config.toml
n_layer = 23
d_model = 384
n_head = 12
n_kv_head = 12
head_dim = 32
d_mlp = 1344
vocab_size = 3549
activation = "tanh_gelu"
norm = "layernorm"
norm_place = "pre"
norm_eps = 1e-05
positions = "rope"
rope_base = 10000.0
rope_fraction = 0.75
qk_norm = false
attn_scale = 0.177
bias = "none"
tie_embeddings = false
parallel_block = false
init = "normal"
init_std_qkv = 0.0205
init_std_o = 0.0
init_std_up = 0.0205
init_std_down = 0.0
optimizer = "muon"
lr = 0.00105
lr_mult_qkv = 0.7
lr_mult_o = 1.5
lr_mult_down = 1.5
beta1 = 0.93
lr_head = 0.0139
warmup_steps = 200
schedule = "wsd"
decay_fraction = 0.37
decay_shape = "linear"
final_lr_fraction = 0.0
batch_tokens = [16384, 32768]
seq_len = 1024
doc_mask = true
train_tokens = 309500000
steps = 13111
dataset = "wikipedia_en"
MLP neurons of a small language model. Each row is named by its layer, matrix (up: input weights) and neuron, and shows model dimensions 16-79. Each number is 50 + 10 x the weight over its row's rms, rounded and kept within 0 to 99.
A block is one neuron, or neurons of one layer that tend to fire together. After each block is what it responds to, as a language model described it from the Wikipedia text at the highest values.

L16.up20:53 65 50 46 42 59 40 48 50 48 53 53 43 52 67 54 61 44 31 46 61 72 48 52 52 53 44 59 49 53 44 54 54 53 49 50 48 54 26 62 47 44 48 61 42 63 44 53 51 43 63 45 62 46 41 65 54 57 65 60 42 57 62 41
L16.up103:45 52 40 47 54 51 41 56 37 39 44 50 59 46 68 58 58 38 57 56 55 65 46 62 42 48 38 62 70 54 65 64 60 52 47 55 63 49 57 51 42 36 65 44 30 61 54 55 45 58 62 51 55 51 62 35 60 41 61 34 42 34 63 61
L16.up179:44 50 39 73 49 45 53 45 57 51 61 56 54 54 42 58 52 71 54 41 62 49 47 54 50 41 47 49 45 32 42 68 61 32 51 52 37 45 62 69 47 46 43 56 65 46 43 47 47 45 59 16 50 52 38 45 45 52 56 58 48 46 54 53
L16.up247:54 44 48 58 39 52 44 43 59 34 47 56 49 42 31 50 60 52 25 45 56 29 46 70 64 66 42 41 55 48 44 54 74 53 54 45 57 49 47 43 53 42 55 36 69 64 48 54 55 67 64 51 48 52 50 49 34 53 47 57 45 38 55 46
L16.up248:63 48 48 45 46 53 45 40 41 41 52 61 76 41 67 50 37 40 56 48 56 52 50 45 56 40 53 68 35 36 42 73 68 50 52 48 55 30 44 54 41 46 58 38 38 54 38 48 48 54 60 55 53 56 45 40 39 66 59 66 48 71 51 53
L16.up268:41 43 43 50 44 57 49 51 45 48 49 46 42 54 58 49 48 43 31 41 51 42 43 47 57 45 55 47 51 54 44 57 45 60 57 46 44 50 56 67 56 47 52 56 45 72 53 50 53 36 57 56 62 70 58 64 54 68 52 62 61 60 56 78
L16.up418:55 35 44 57 54 60 45 44 43 44 38 45 57 53 49 63 40 36 67 41 57 46 50 43 49 52 58 56 51 60 58 51 56 61 47 44 61 52 84 62 47 56 38 44 48 70 39 31 51 47 54 43 61 56 42 29 58 58 42 65 40 41 41 60
L16.up449:55 39 55 53 33 62 34 57 44 54 45 44 58 44 43 54 50 62 62 50 46 36 35 43 54 50 38 38 43 36 55 67 57 63 53 38 55 43 39 58 59 44 51 42 50 47 42 64 67 60 64 47 55 47 54 45 45 65 39 31 39 45 62 49
L16.up484:61 40 59 52 52 59 37 42 53 39 70 49 26 45 54 61 63 44 65 49 69 46 49 61 58 52 52 51 51 53 64 51 52 65 50 41 39 53 53 42 43 59 36 51 57 44 55 54 46 38 50 66 40 33 45 61 38 53 47 49 48 53 70 57
L16.up736:54 35 58 57 53 61 49 62 52 60 53 57 48 33 62 61 42 45 63 50 51 26 35 48 60 50 57 26 54 51 55 50 46 47 49 60 40 39 53 52 49 52 57 58 48 39 48 56 63 48 50 53 54 61 53 64 48 54 36 55 53 48 61 58
L16.up786:74 54 30 46 47 69 47 46 50 29 51 51 29 56 51 56 64 46 55 64 46 67 51 60 51 48 60 55 29 51 76 53 56 45 47 39 41 30 47 65 34 50 46 48 45 58 42 44 61 70 47 42 61 36 56 54 70 59 46 52 57 42 49 36
L16.up897:31 63 45 45 44 70 40 59 54 29 56 55 58 54 51 30 65 38 40 39 50 55 51 71 61 49 50 55 64 58 44 56 52 53 52 61 46 43 47 54 47 51 47 37 63 63 58 61 67 55 42 45 62 38 54 37 52 50 54 26 51 43 50 56
L16.up1017:57 46 64 34 48 48 34 49 57 50 51 65 45 48 34 31 70 41 46 57 42 53 45 58 53 52 36 61 64 56 39 62 23 68 45 51 36 38 48 57 48 52 42 46 42 52 49 61 57 51 61 65 59 39 57 54 45 54 51 32 54 45 50 44
L16.up1102:46 65 51 68 38 52 49 41 44 55 60 43 54 57 57 56 55 65 64 61 52 32 43 53 44 43 58 58 45 44 39 51 42 52 53 50 39 49 55 64 47 50 44 60 49 53 42 44 56 45 40 28 45 52 52 72 26 54 53 53 54 50 63 46
L16.up1123:49 66 50 57 37 40 53 58 29 46 64 48 69 65 47 59 49 53 74 39 58 68 45 81 59 55 69 42 54 19 64 45 43 51 48 50 56 44 42 57 51 39 55 42 40 55 43 47 40 73 54 45 51 41 54 55 60 71 55 49 69 46 49 71
L16.up1248:34 47 35 54 51 59 64 32 36 54 49 51 61 49 31 45 42 41 30 56 70 42 49 58 65 44 44 50 42 49 46 55 48 62 58 63 67 57 48 65 65 53 67 35 48 46 64 52 60 48 55 61 53 65 66 67 60 60 63 38 58 34 64 57
Auxiliaries and clause connectives. Auxiliary or modal verbs and clause-linking words right after a subject or comma, mid-sentence, such as had, would, but, and, still.

L7.up9:52 72 46 59 53 58 43 52 37 55 41 46 47 52 35 56 40 47 28 48 59 46 55 42 51 57 50 70 60 46 49 42 56 35 46 47 49 40 44 46 59 60 36 67 46 60 68 60 65 63 66 47 42 68 81 52 50 43 35 57 50 52 43 56
L7.up365:57 58 50 61 63 48 41 71 42 49 41 46 43 51 57 51 44 51 61 43 62 60 43 58 73 53 59 41 45 39 37 43 43 56 60 47 52 46 44 51 39 52 39 55 53 68 26 51 44 64 37 44 50 36 49 30 38 44 53 47 64 43 48 57
L7.up535:50 44 50 36 57 59 53 43 67 51 53 45 71 65 44 52 45 43 66 41 59 48 68 65 39 43 46 51 51 55 51 60 36 55 53 57 39 51 53 60 42 54 39 44 56 50 48 45 41 44 39 69 54 47 51 51 16 48 45 59 46 49 33 51
L7.up608:38 36 67 55 55 50 53 54 43 67 57 57 35 69 47 41 47 36 57 47 47 57 49 46 70 49 46 68 53 64 43 37 48 47 57 20 59 54 46 45 60 70 30 51 62 55 56 40 35 50 48 59 43 43 51 52 29 45 69 41 32 35 64 50
Initial-period and first names. Fires on the period after a capital-letter initial in personal names (H. F., John F. Reynolds, B.A.), and weakly on common first names like Charles, Robert, Louis.

L11.up905:45 44 44 52 50 45 61 39 48 54 60 45 45 37 56 57 46 46 57 42 57 52 35 61 47 53 41 61 44 56 40 67 31 35 51 58 40 32 35 60 53 54 76 45 42 44 35 64 62 47 42 59 42 42 55 44 34 53 56 52 45 56 60 52
Word-piece completions and clause breaks. Two groups: the second piece of words split after one or two letters (m-ight, A-nd, h-ours, G-ets), and clause-joining punctuation or words like comma, semicolon, opening parenthesis, if, but.

L7.up165:33 38 64 64 41 36 63 56 36 53 45 41 60 38 45 55 48 55 55 60 65 41 58 53 45 49 37 52 63 45 54 40 41 49 45 40 58 19 44 49 34 43 49 45 55 53 48 37 55 50 56 59 86 42 60 48 45 54 63 57 40 51 49 40
L7.up219:47 49 44 30 41 54 71 38 46 58 33 61 56 47 67 37 33 50 45 48 50 43 53 51 60 30 44 63 35 53 55 25 48 59 58 32 47 47 49 46 40 53 42 56 54 52 33 35 30 46 40 35 61 43 48 48 49 47 61 49 33 37 57 47
L7.up240:17 52 31 49 53 47 58 37 41 38 66 37 58 43 43 40 48 58 50 53 52 70 45 68 50 54 43 55 44 49 67 49 52 50 44 59 47 27 36 61 49 48 52 42 31 40 51 53 51 46 59 44 77 26 50 58 38 49 44 46 58 48 41 68
L7.up293:41 29 48 50 48 53 56 49 51 55 53 63 42 47 52 56 67 51 51 49 58 66 38 60 51 61 42 64 57 55 48 44 48 42 79 47 72 64 61 53 46 51 48 41 63 58 40 50 55 28 64 49 47 59 62 52 50 46 61 57 49 45 44 54
Opening quotes, perfect auxiliaries. Opening quote marks that begin song titles in discography lists or glosses after "(", such as ("fog"; also had/has/have before past participles.

L11.up541:37 65 58 47 55 71 57 65 42 54 41 51 46 64 48 54 40 54 56 37 62 35 56 52 54 51 59 52 61 47 27 41 60 63 54 55 62 41 58 42 55 44 24 46 56 61 37 54 35 65 47 33 59 47 50 38 48 52 46 55 55 50 43 45
First-name final pieces. Final word-piece completing a person's first name just before the surname, e.g. Jonath-an, Felic-ia, Dann-y, in lists, tables and biographies.

L16.up48:62 42 45 55 51 42 58 62 45 63 55 42 44 49 44 37 52 49 43 48 71 43 64 34 64 46 46 64 50 50 39 40 40 59 58 46 60 59 53 60 60 37 40 47 71 54 41 42 32 54 51 34 64 48 52 51 36 47 39 46 69 52 39 51
L16.up258:43 59 33 36 55 55 54 35 67 75 40 51 51 59 42 52 28 51 28 39 39 49 55 31 46 56 50 55 48 41 59 43 38 45 53 58 44 57 56 42 42 62 48 62 34 31 46 32 42 41 56 43 56 59 47 65 53 55 56 56 57 40 63 22
L16.up323:53 37 45 47 55 58 57 55 56 50 54 60 54 40 42 39 46 56 64 66 58 53 38 74 55 51 59 55 60 51 45 40 56 65 50 65 40 54 62 43 32 57 54 55 49 65 50 57 45 58 46 60 51 41 63 63 55 56 59 44 40 41 46 55
L16.up498:46 66 41 59 48 51 62 66 48 54 58 38 39 47 59 67 39 68 42 38 36 48 42 46 47 51 48 43 60 51 48 42 34 27 45 52 54 44 59 45 47 48 43 49 53 39 60 54 48 41 50 69 59 53 50 64 43 34 51 44 36 49 65 60
L16.up531:51 37 36 74 56 52 76 59 49 58 55 37 49 41 29 66 65 58 33 34 52 42 66 47 54 49 56 71 54 66 61 05 59 36 39 68 17 49 75 39 44 34 64 52 57 41 56 59 34 75 34 49 63 40 41 43 64 52 61 54 60 50 40 59
L16.up566:54 44 62 47 51 48 50 43 56 52 32 39 54 56 51 50 51 60 73 40 44 57 32 66 58 55 62 36 35 53 52 49 45 52 57 47 37 52 46 25 53 38 59 62 59 56 52 34 35 40 44 50 60 44 62 36 60 44 33 40 52 54 63 52
L16.up621:44 35 39 56 49 42 61 58 47 61 48 42 51 45 40 56 47 51 40 39 55 54 30 49 52 53 57 56 62 37 66 52 39 47 32 59 50 59 45 50 63 41 47 40 65 47 70 59 55 49 51 39 48 35 41 70 40 61 60 46 64 68 46 37
L16.up622:47 49 30 60 57 59 45 63 57 45 60 70 41 48 40 53 41 48 66 40 29 56 58 52 45 37 52 44 46 56 53 67 45 54 41 36 52 37 43 48 58 80 56 57 46 53 50 50 43 44 70 40 46 35 60 48 66 59 54 55 51 44 51 53
L16.up640:39 45 37 60 43 56 54 44 46 58 48 51 36 53 48 47 57 30 34 39 50 56 63 40 47 48 39 56 57 53 44 51 69 62 46 53 60 55 58 56 52 36 57 31 56 39 43 59 31 59 40 48 51 52 35 47 64 47 53 48 46 56 55 35
L16.up706:55 46 45 31 53 65 48 40 55 66 37 43 70 46 28 55 52 40 60 38 47 57 46 43 55 40 55 48 53 60 63 63 55 41 50 41 26 42 45 40 58 44 44 50 54 58 54 47 43 47 56 45 63 55 59 41 41 72 51 52 36 54 40 38
L16.up742:44 47 49 55 46 55 47 74 55 43 31 53 42 56 40 45 56 73 44 43 33 45 51 39 61 39 58 24 56 48 44 50 39 48 51 45 42 53 45 72 58 44 40 43 46 39 44 52 44 45 70 31 49 57 64 49 61 44 37 34 37 44 57 43
L16.up791:53 48 60 58 47 58 47 48 50 55 54 54 53 57 45 59 43 55 59 50 38 46 57 43 54 62 48 77 46 58 44 56 48 56 53 55 51 51 50 54 43 54 63 58 64 46 64 57 61 47 52 51 67 51 32 30 57 63 54 42 59 66 44 56
L16.up1077:44 54 43 46 51 39 39 44 63 65 52 61 43 60 50 42 44 63 43 43 54 43 60 47 59 65 36 63 61 43 49 24 61 38 46 62 60 46 55 52 42 35 47 41 59 64 69 63 61 63 53 52 41 64 43 49 19 55 54 56 64 59 55 44
L16.up1078:70 39 59 53 36 55 45 60 48 47 39 46 51 44 49 60 49 49 52 48 63 33 61 59 42 57 38 47 51 56 37 63 44 55 47 55 59 49 66 62 50 37 59 54 67 41 54 60 56 42 62 61 66 34 37 42 49 51 66 60 53 60 45 48
L16.up1299:45 74 46 70 61 47 53 28 64 67 43 48 60 37 50 57 52 50 57 60 44 37 58 49 64 32 63 53 49 54 57 71 63 29 51 39 42 38 44 40 39 55 63 33 56 48 31 41 53 37 58 50 44 58 48 46 53 60 50 43 58 66 46 28
L16.up1336:43 59 42 47 44 69 43 30 45 48 44 40 53 51 51 34 53 36 50 39 62 49 46 40 58 42 51 45 57 48 46 44 40 39 53 51 44 42 49 32 56 43 54 47 58 47 29 40 40 58 52 51 55 30 25 33 52 62 51 32 45 42 44 67
First-name word endings. Final subword pieces that complete a person's given name just before the surname, mostly in cast lists and results tables, such as Mar-iana, Luc-a, Cather-ine.